{"num_hidden_layers": 11, "hidden_size": 576, "num_attention_heads": 9, "num_key_value_heads": 1, "head_dim": 64, "intermediate_size": 2304, "vocab_size": 50257, "hidden_act": "swiglu", "norm": "rmsnorm", "norm_place": "pre", "norm_eps": 1e-05, "positions": "rope", "rope_theta": 32000.0, "rope_fraction": 1.0, "qk_norm": false, "attn_scale": 0.125, "bias": "none", "tie_word_embeddings": false, "parallel_block": false, "init": "orth", "init_std_qkv": 0.0214, "init_std_o": 0.00456, "init_std_up": 0.0214, "init_std_down": 0.00228, "optimizer": "muon", "learning_rate": 0.00793, "lr_mult_o": 2.0, "lr_mult_up": 0.886, "beta1": 0.95, "lr_head": 0.00657, "max_grad_norm": 1.0, "warmup_steps": 200, "schedule": "wsd", "decay_fraction": 1.0, "decay_shape": "linear", "final_lr_fraction": 0.1, "batch_tokens": [65536, 131072, 262144], "max_seq_len": 512, "doc_mask": true, "train_tokens": 913400000, "max_steps": 6604, "dataset": "wikipedia_en"}
MLP neurons of a small language model. Each row is named by its layer, matrix (down: output weights) and neuron, and shows model dimensions 208-335. Each number is 128 + 24 x the weight over its row's rms, rounded and kept within 0 to 255. Numbers have three digits each. A neuron's up and down rows have the sign that makes its largest values positive.
Before each neuron's rows, "fires before" lists the tokens most often just after its 100 highest values on Wikipedia text that the model never trained on.

fires before: " ", " of"
L2.down197:146124114131128133144158086145137133130094121090174126120150131181148165134120140097116155155106122150132112142119117151129136141072117144148147162143120116107133110153090167106130147149116101134143130172094121155111152116128153201159142111105145137090115137125132104105111151126108138132153110147136100131152098107148137145158138170116088092151134128103114096117108117108132149102128

fires before: " of", " by", " on", " in", " from", " with"
L8.down1740:113133099113093093133092123102083151117124134147125143156132104074121195140128134124153129132116116144156104134115115141151151135113127115101128153151126164085138124095130122091161112145114128156121138138138129089095154116129130124129169151123143120159132115129125161122135137126152092164116116135096104133160145138100103139141143169138133103139145108113139102128128142150147140109128

fires before: " ", ",", " of", " to", "."
L2.down1735:144133112141120127142135094106170142128125133128143161094124150117119136109127132124168091146135135168098136153127100076132152140157104108163160176186156091132153136126099076135116153147180157093121162174083159131135130107107096095078125159136158164093146097149081131190145123149111161098155168143140120109131082119116134156145135134119158114128128108134113131134112114143107132157143

fires before: "200", "198", "201", "196", "199", "192"
L8.down1415:154101112092123142144164161146075157128122079080143137129117162149121151109152126144106091103139129098111124124129100065142157149138130150149131130145145079123110142111151131132148150149169114136126101130144131106112133140129114110126136154133147147128115092128145152131112093145095088141152168146183160154118118168127120124183077159168117121140106131192126125126116098101064130123120

fires before: "8", "6", "5", "0", "4"
L2.down1977:150106112107105142139110122155070153141179117160144149129134091141142138138118139107146166113118120132163124115121091118095109164164161142138106128139138138135112206127147113109147132103125115092138182104146121151120119151136130139139155085136092151110151123134167140062129127102152109128128086106140148133149118158085127126132166141132141130105143086140155155139156166090103118094138

fires before: " |\n", " |"
L8.down1920:177146142137105142126120127107140112158116130103080111123109117083093121120125122119155098094150135133111123128137136156093124108145134109124135124128143150113114093096109148100109146099095159133131114123127123134099156132113128160150155163164131111150140127144129159131117132123130100109119123154100114102111097133127147157115096126117088143150153132129111130132159130126131133088130

fires before: ",", ".", " and", " in", ".\n\n", " as"
L8.down37:093146137138130096092151155138102175128128119103154159146108113117101125155116153110136140139101138166099089157146165121149135130099144144139147127129106129143137184107103104139119184124116171121139099111127088151164139137128078101139138105128129162122135048138112133121194152135129134113113097165118163120166118123091157142144136084115156137134109160139105125114078125099100123144109

fires before: " ", " was", " |"
L8.down702:137130171120090145163139101127097136135069122127151170121128134144102158136152143129116138140124157124118113100136103128140099111123138152121166152118171141124114115143129145113147172138123155157121185107134121156088143141135159117101133094117128152129091148094132094145114160125138140134111129182070125120178153147128108138148124134092118081125114154087130110113116142108164112102140

fires before: "199", "192", "193", "200", "201"
L8.down1080:166127127106112172122142138144117156190109110117115152141127101173097091086186119139065077146171129120136142110114134136146107155142164148113155154126115122114121146134129123120167129098175096098168116126121132127112107130174127111100103069094136110153133122109150110091116148131114150110131107145139162121121145133127126134119090129104126127189136155132157150157091142130135132108139

fires before: " of", "."
L8.down1140:151144128119139048111112145139137149120158147138137125125124142090105198121119151102128130167132143148127139135158138124135116130083119136116128145166127169120175107159104130138114149127129145128128108109150114110152126136148100155086130107138079151166142123116130114155115112120104151135122140106116107138109117116152098120104116141097121083137117125105135137176095149166148138080131

fires before: " of", " was"
L2.down2005:140106123191172128126102099140105133172101127110145170098103116134108114102158120104097109136146103139145111104124119128097127145117119133096150122176113147073128143114095152097128135148121182111112124160141082138141103111123128126111128116108088122128114162124168135111158100115104159069113083129153111138155136078142080143100128137121146070116111110135086088151113102178128168139112

fires before: " |", " the", " in", " |\n"
L2.down2218:156177106154128064129119160171131161112120134109106118131118150084130121086108107095132082114085162130133127126125142071144122145092130134132143159157118138107130145082163121139112146123103161128136125143110136160120121141133136137134121146145157134170153092124085113098157148165110131145102115151103150101118122131115137143063123117101135172128125110094101181114093157138127128125132

fires before: "4", "3", "5", "2", "14"
L8.down2293:122123167154114177128106155133100169118152153147112115113121119117130139159078154143114133113104116114112137112184146147088111155121127125100124106131127088102111129137115130094145142115138122114130132096140155106110100118105123174144126081158092154156125136129122104121132142137136153167167114126171167145137137143168141115151148123130123085095171086124120140180130167144143140144176

fires before: "2", "8", "18", "4", "08"
L8.down614:124166128156135122133122124148131129084143113124092124164140134116157128123138115133142162167121131153120136108140123123129118145160157168148180121107127077132122144128115085101122085117144169120113127087118123150101184144114068165174124095117117123125112126169117128132084138112165116055136105115136145127140120102154132095148165111109069094129093120151134113167151116134121125094119

fires before: "-", " of", "==", "==="
L8.down1169:152100122124104102161110154126155157159122114134122123122114146121107123146086128112125092130112133146169129138142145153093102164131108139094154097134152145103135152093155149135101101100088141123154131165132087088053140129126108181089155136112151119163146098123085107117116102135112132126193120128108135114106124129136143161164122111096135079122126133143138160104100133130127158089149

fires before: "==\n", " ==\n", " and", "==\n\n", " ==\n\n", ","
L2.down1421:105112164091071140124117134111098121113112142165139163147109142101126126164137134148136129108149090100097132131160132131115111144102077105167066123092143124138126122104106120147094108140134112093129136103106133128111106149124113069139142160136129109182137115114140109179148139133114140114180139103138098126142131144133124118091137104106143092148122109166172109109151135124132106113130

fires before: ",", ".", ".\n\n", " the", " to"
L2.down138:114132099137151142077151131101114166133094147126151190147126184119070161106093140096099138139118111121120113173172138115149108133132101125121114088100133105141065136154140141140131136128157122124128103152146104112143115135115128120124129169147137194165126138142135138162141100151139122130141154166134138122130090156112128153098132097123195081120167110113137104140100113163156128118146